config = dict(
    hidden_size=256,
    intermediate_size=1024,
    norm_place='out',
    learning_rate=0.00504,
    beta1=0.95,
    lr_head=0.00758,
    train_tokens=680400000,
)
MLP neurons of a small language model. Each row is named by its layer, matrix (down: output weights) and neuron, and shows model dimensions 128-255. Each number is 128 + 32 x the weight over its row's rms, rounded and kept within 0 to 255. Numbers have three digits each. A neuron's up and down rows have the sign that makes its largest values positive.
A block is one neuron, or neurons of one layer that tend to fire together. After each block is what it responds to, as a language model described it from the Wikipedia text at the highest values.

L6.down44:162116170163150062103138134098130128150165122085116153152125129133168150202101140119141112122099180120188107141037112124164160159119100147173099182131015159089098214098043132099147148123136098168077139124117131144152084083112165128157064124136124113168108163076135111052117125141119128138081124185094142147064162082151110137117126093128165107127132076141170174171083144099136131142112
L6.down143:167135172161096089097112147138130112082134174164131096097117141143100098125135084124079092213146143143087086181058137099156114108169119056187081144168138137107112102112112118135194118153142175144135132110209091142139126150126132134198101122105079076188159150095221125157108168067101196095121125178110113132116038179132124097109189104143135146139135156171134125130084100173149110116128
L6.down159:151146065094106135144106140130068118086129168140129177169120162167123155105123149134104114177117213119103097139131094105198139121125175150131186102110167114083159138090188049149169139158121147120192145112187135082186133164152121108128052125107129159106087148148095115135143118103159125109110095197077148136127141188132169122144169059149166152091130156149109137158096138134157107067185
L6.down190:156139147172111084109109078135069133135122122104123105056106070093145151120152145116108197215210115191124168153138121086157145102169132134111098157175065129163121091147135156132127085116128120086133162105138115141116108140110133143050110151123102105112114143077091117125119067089119181105133129056128132082138113169148154138090176199169037137179086164175192125073130170096112127124118
L6.down260:122145135089093178094161192138176166195105107125199149127109167139125122174083107187140109083094153142087124090127113106125118111077142063098178126106094172148135131118124174147122176147118106144142114144120090096111116095129096136098142130167149100149149154122137116110081124076136133110121125101153183163119089123116158121130111120126073129128081136190167111113079134111127184106132
L6.down261:148116156135175107138144138118161179194113164134139095104145069087092127156127085141136123180102137146110094154090146202138121130070163158143138091082131178108103136117093156110158101158130140084120123131172094176083140145179181081093086109178188096077152170129193148158142143137096142180115105141094065179153127095172119088185090120138179125191142144132145163136112182132172066107152
L6.down371:146103121087151122103121172087110085182194136103191157173076131110106166100156129166121159109148195115096155134168135113126143110109178147134115118105074103113146093121156127145144101171104142152068121138116153129119113161129066106083135132131098116188111132121136113135119129140146166169122177146080124131124118127137169169157106110110137051102124102098144197143133176129174127083112
L6.down442:140092116119176184040148119112127147188126154141133177120044146139110141190141153161125137092103134144107140173176140102135081147162202151175105132106114118135151084118104166101106093127114121184120182126161125146092169105128128150098151126106145138152160110119128158157178027094147113085146172152158121168098146141134151159166101149154114151116159118089128119156123143150138107114120
L6.down598:151140053135075149112083078174128107197125116091147155149102153143117150143125072155145115113090125114145133170118144084140175142132079114137151119023112114165146123125070120096148163122094133150129073165142135100162096098145111183038160137071148140111160089094130157132125112167111108129076115102128157162166131098141076097106132142127119069075090126104101121113119111161063084137158
L6.down684:164124125129123141072132153125137133102101105101155125148109166140117161139097026114158145152164110143144163093120162141066104121096138179200081193125054140068125129122084109122153170079120105073118093091135178135093137134139126192124108132097117048141168086125159123144130149082176138100157036147080119120100101104095132111168131167148071145135125126157123130149133124136084112173160
L6.down907:117068161114064107088126183191123151133180133110153185124135123089121116112165155117074086120176073108130117128187129127054101108145099138090128133093133119076147138092124112144116143139196174121089112090118108146147134093176139115143089118103083143155157078066119108131126175117178155123110152247121129110105120191169201133102132123135064143112114139145078100171101090077141143141100
L6.down942:106118094143198118051136153098125155156141100070177120171103132120157095175113102103132124146138150105163068080136098137149147105109106087149168143125101135150126081118142115114116165146151143168144150162188107101101172114126180112097077105104163060139126148207133106161118143109201147107137137155090198091127088180104116108156124110145083188100113087103081184098110152168064092118105
L6.down955:099060133151187171068194140114141147154102111037092146136140044108144125123158144117173128134080121113183121187092111068126088135055175169109141159180152102113147120141076055115141114035074133154124086146111115149148118117185147095084140142139127084159102115081097132139088122144154094168110162132111140112084149159086116158128099138158095134110138172132149114170128152169133166163083
L6.down996:106112061127108128168118113185172101171126065154131078149117128086115147139129118115141060116138146145127050175062087118167126144102148106124153152106137101107120102162083113093082138118098112113133091150142129135101103072156130139106098093160102143161145181110087123175126096059149129103125091126077073114159124175108158143144095082128094109146136238179134162140094128123121155169157
L6.down998:079146099110152128091104166172118145155117109137164155105097154100139118099120147144120140093103116086105066133109112075171134154134099174083102150127124139082091099114069164092149144157116124185076145143162104106065124143069097147089147159100153150194135111115126099132033103149143145114138140105094107131092156056174193162100105185095061137095119164157146184109092095147122081158129
L6.down1013:062138112109116136122151192104112126096145093168143093199131115100146092130150134148110101145143181171087101214076123145206188155143164094099152092114144090155088100083222112173161083161170190206185149109098083131144124140187079081079096097108164122148117136135105164195087085094150120135123103134119065139155141135120152143144103080116176157162105111178163122079128097110187102173155
Description: The main verb or auxiliary right after a sentence's subject, as in described, reported, noted after a named source, or had, has, have.

L3.down26:116106138113135157072064119165181140119141107094152138146185087154145094171069114142134094150080081137113107141145125122117076131101124112159148175116128114201152136106195119124121156103108089137165119126153111092136097130109180164162141100111128127108100076126159091096122133060190099066096148044172105168124101162090153109118166139126130175058145165134061134134149067199174113092148
L3.down650:121145092116141163152143125168122112146054134122154096091099148125175102129121131102141117133179163132131154125155161133122124153092044101165127138147150119144103156126124144093119131169113117114117166138111144128105092098122139111143155101114157105101101147061108127130089178194157055103154130205152173126114139169134135094108153190123126167167102141133148105179096158200109120096137
L3.down672:134124099134145140127122130149164098085122103058110058123152056184155061141045110095134118137118133201073137172094105133126142200080123220193146111172155149099074103166113142141157159154088082141169107120142135101128174147144114129123133174075085120161127122156182221065137113116127110123090145095143162132080119141168099153133127145083138155125155089100158048143152147121123081031079
L3.down673:073069117130029142113063149150093118148130132076177128106134097138120089079160097135132102126179169142110122104119120127125105149098086137107070128194140139174190139131094132148138154177131026127103138091152134090127159102156104109173144150118117163145081118060087122127152069154159128116142181131093135144124102123111137104108102116126076127094113155142110149136093126140173104139105
Description: Main verbs right after a sentence's subject, often a surname or pronoun, in biographies and narratives, e.g. went, performed, took, has.

L3.down37:113158127107126125061061127159133133110116116116140082155081130102177139185121140123125140208157120190113099204102126083150139131136136161139130146139171154148098101154105109134194143116071152124154153136092039105107173115156133153191057189128111124141121115138071112097153121135167121140082097145193064176085162160134090154121160138083110193000113075095118082146148087152129119101106
L3.down142:080112113159150129096103102145146151121160129134096069136144124116182145182115074106091157099149140108111124139073187132065179114143100191109139172153149106169142093121100145113082119125098127176107140126175090114157115194131203117120129184138122093107093149161094086139072153147167108117111084149080082133118103131142081141160097125097110140085089077119128072104189064051159072085126
L3.down257:110172103174100130112042139181191090118113028110178139093213180120143057124141103130129110147111099129058162140144138109163089143065137153155148072138143146130170088120119114152091107088096124114084073054157096119119173191139133170191056144083154101139168131115176178154108104152129139168101117140174094119089137176126127112090086098134136053159118124156123106052085112133147090105181
L3.down299:131176066157099045111085070129125155114199111142154154126162114109119109156106111149124082127126146159128123116127102081139138120147163128183137073102137108032102123139078111129167150138076143067077166142140084060098137125134059156109149092134159102155130150159129149172096116159139085095166133108143107170166144086089229111125137169092139099096158126121096190182060077149085138084165
Description: Adjectives and adjective stems that open a noun phrase after articles, copulas or commas, often with -ly/-est endings following, such as significant, major, extensive(ly), simple(st).

L7.down66:079164088112108055132138069142132152114144138143119088142124160156090054181193133125125170122127164136119134151131132115128136105134142098178148128106128108113091093095155087133134156147139150145138172116159158181146084136112115090134045105145156096172148135155115087163126088128121159107178159059091171114173123179098132101123121129043191162096129133117116122087103144139122144122111
Description: The first verb or adverb right after a sentence's subject, mostly has/had/have in biographies (Slater has, he has, had not), also table headers like coordinates or Pos.

L6.down7:164184134130177116051146145159132063136111113118120171154103113112139072123134133084093084129115105132134090163109118100120156094141103085160226148114125137118138099091064126087101163159114162163098121096161124105139149100094166082103055092108096128139164144152097150115113139172112107139097099183185086146048191140114116155200146116175072077077041132129183091148092125031150117086182
L6.down15:180095168133125096143040095141060192116168118149147116137096146156096098163134117171103172098126098128136135101162123054120173114081119153102093184156136125117213129110156112127146125155099149128097122153101097108138071158086164162075054128143134121164143092155073160142119094112124106132100098117118093114121168147098120133108100146167127101144164146111122160124111117124160079140198
L6.down70:169186085138131141082096128178109150125112094139115147073077068154080108106136080129132176177149045139146066091119117070116141122125132094144145086170168113052096071132081127130072109121151103107133164138072085117146165087140111128093152129096118134172171110157112153154100138181163179149107128040114148148119146135076114158110109139176174165068115173136174070134089137101118106180120
L6.down222:122196208104144101125141165116085093133134153108133158167130182173177143074097085085108154114134132124067115150138078139108132167184112083137131091088146108155125094084157164175150132151164081148169159105101109114099092118169164096088132151073140119024118137141169103080151124162101114100104107114169097174118108092129060107133196152127160148086152084083113149129165116088119115137125
L6.down258:105179127125170074126096120106152120192117138149138130130089098122117088128158175132160107127150174190152162018120035135166081107150035132110111118123129156126138095095159159129128117166156136146173077138118139165139161120122093116073116172103138095140120120133111092114089110154113123168106130125126199159139144126148188158127157202087069088119100098134124052145072124115164093091139
L6.down290:055148069185085104077067115124149099137124147124156157125106135151125143146127097105150142087129122197123125124089131064159081145150129117085105084058130079117146131168085161079120111121106177142117153156085092116092097040127128129079123142088091128143119103185101115089174143104138150123097132039161100188159176170131113060121163141129069098135072133141117152132099165107133107107093
L6.down350:087153146063103115139152152154145069135123105113164165165105158135122129104134137118129132141116060157154122075104131151094121097186120105128169103128070102108159102106094179120097111155144139066165102153124062119141130089139183109107188083123111117156160119113147122073069084115205107128102146145127101144131129142145096122116182105108151117100145135114130132120113115116143135128156
L6.down373:119071120150209198081103160157114155147126130144097110157130149089113153131096082116153187124227117106118163132127059152111159137160169165153083126205146147056103094115092090127086108114103105129171085154145115122163141107132161148133080083105181142209151142151077105152139123127174125102150187090158110129109110176096101144087119104143130153100117135199126149109140106081083090160202
L6.down468:105122114140135138131117101125080091149117155118181148125162188099148153134079099125211161134124130150105110103108169137073130132159073135130140099150125127100126136070129079143163038152118116111102149118102141124144148066105158158112101187186134150141114098147153192185131099116140089166145155160112157097096196163083125113103105126108098110091106131075118105162104088119088143157170
L6.down579:139124084119120123098143120154105033108105101128167173164125109143096063099181165090106078106100144141162087076095148092151123128078094136133106076179152189157098151100123128108101101120109133113106165173133143089152093114157155182138103150072136117187083109128112168134122077135101062126130099144164087138080116091095220127149168088108166118090128123108151141101181152127124121138197
L6.down643:117165121094174101105137080186135148132134127140127197168111096074160169156113105146090115126096147133151095085155070146181149141191104163095138145162110127124154159099065164142107210135091140110131130148111073118126108116127145131147064096123146157166199139116105185132138085111132098054100117113138104205100184072187182117131165122133198144058116120155107108150086090126140114088126
L6.down668:130158120120146196102093118188116135143146098079174179137060078105153128124102101169127111204122114154148129120118127169139079139136160164134185110164135106116083129082119143160158157084071166061128135154183131104105159123099179115141157224156151123127087125141152174098110159107133120096159098084137116097099096104160129114126149167137123085166118152173085141099113132152135176147156
L6.down748:099118126070137056162067229137100104117119135102140145172120103144133186119134117171182108131121150090134128117113088123099087152134115135150092074156071150159140132165126106089141098133098147172129140088118078081141103111153116164107130177173029075106167101106120156111161145145117114153128134149081144154152155132109128123182109128136145128156113202120124136154142185159152163104075
L6.down759:094180078147159118138133115133130105177149139152173173149152147135125118184164123130123148184178139104099139104123099111205085114154175172097150143151124185140117123118116144151133143138048119087133172187139078122085100116176120089118154186127133102157175129191106176149150068166140104121100135126129109164172189114106113130149159163073058173049124122111165143121128130105089140117131
L6.down778:112178115136169136098131061103143134135097123158102121098186157160108082131167069150094091135118113167136101077124115076187121214119134128146156102140160141141157116140107126139109132197126058122134164136100126107134135116146159139045109168039114113107130105146097135088118190141124108080082117111131135126076123107176083086163132133156095124065115142118103106097167071127095095161165
L6.down804:113192201110132046160152136136131191137135101118136111144091135112160142120083096106107170136157109162125131131067155071149122137131121097124090099134100125104168120182135116122134193108034157155131159103141100135166132112103166122146060130104147087181136094166113145084105116105100140097042132107118129201168134143079115113163133112181091143143124157098135151071137096140137132122114
Description: Adjectives, or adjective-forming suffixes, placed right before a noun they classify, such as sexual behavior, military units, significant battles, legal right.

L7.down626:155114135121161118093095125166116096154107142139154091156148141103088116121158016134120123116060160148099117145132103147070149157100183108131160150126138056142160140136098070116129116115157069123147177069098086137102147178144133121073120081167180101066130106085097171172128145165110085202079101130160165162119115102187137123159161186132163102083161131159098166153124199086071230116156
Description: Fires on the word just before a noun in a noun phrase: adjectives like growing, active, strong, or determiners like the; also adjective-ending pieces like -ed, -ious, -lateral.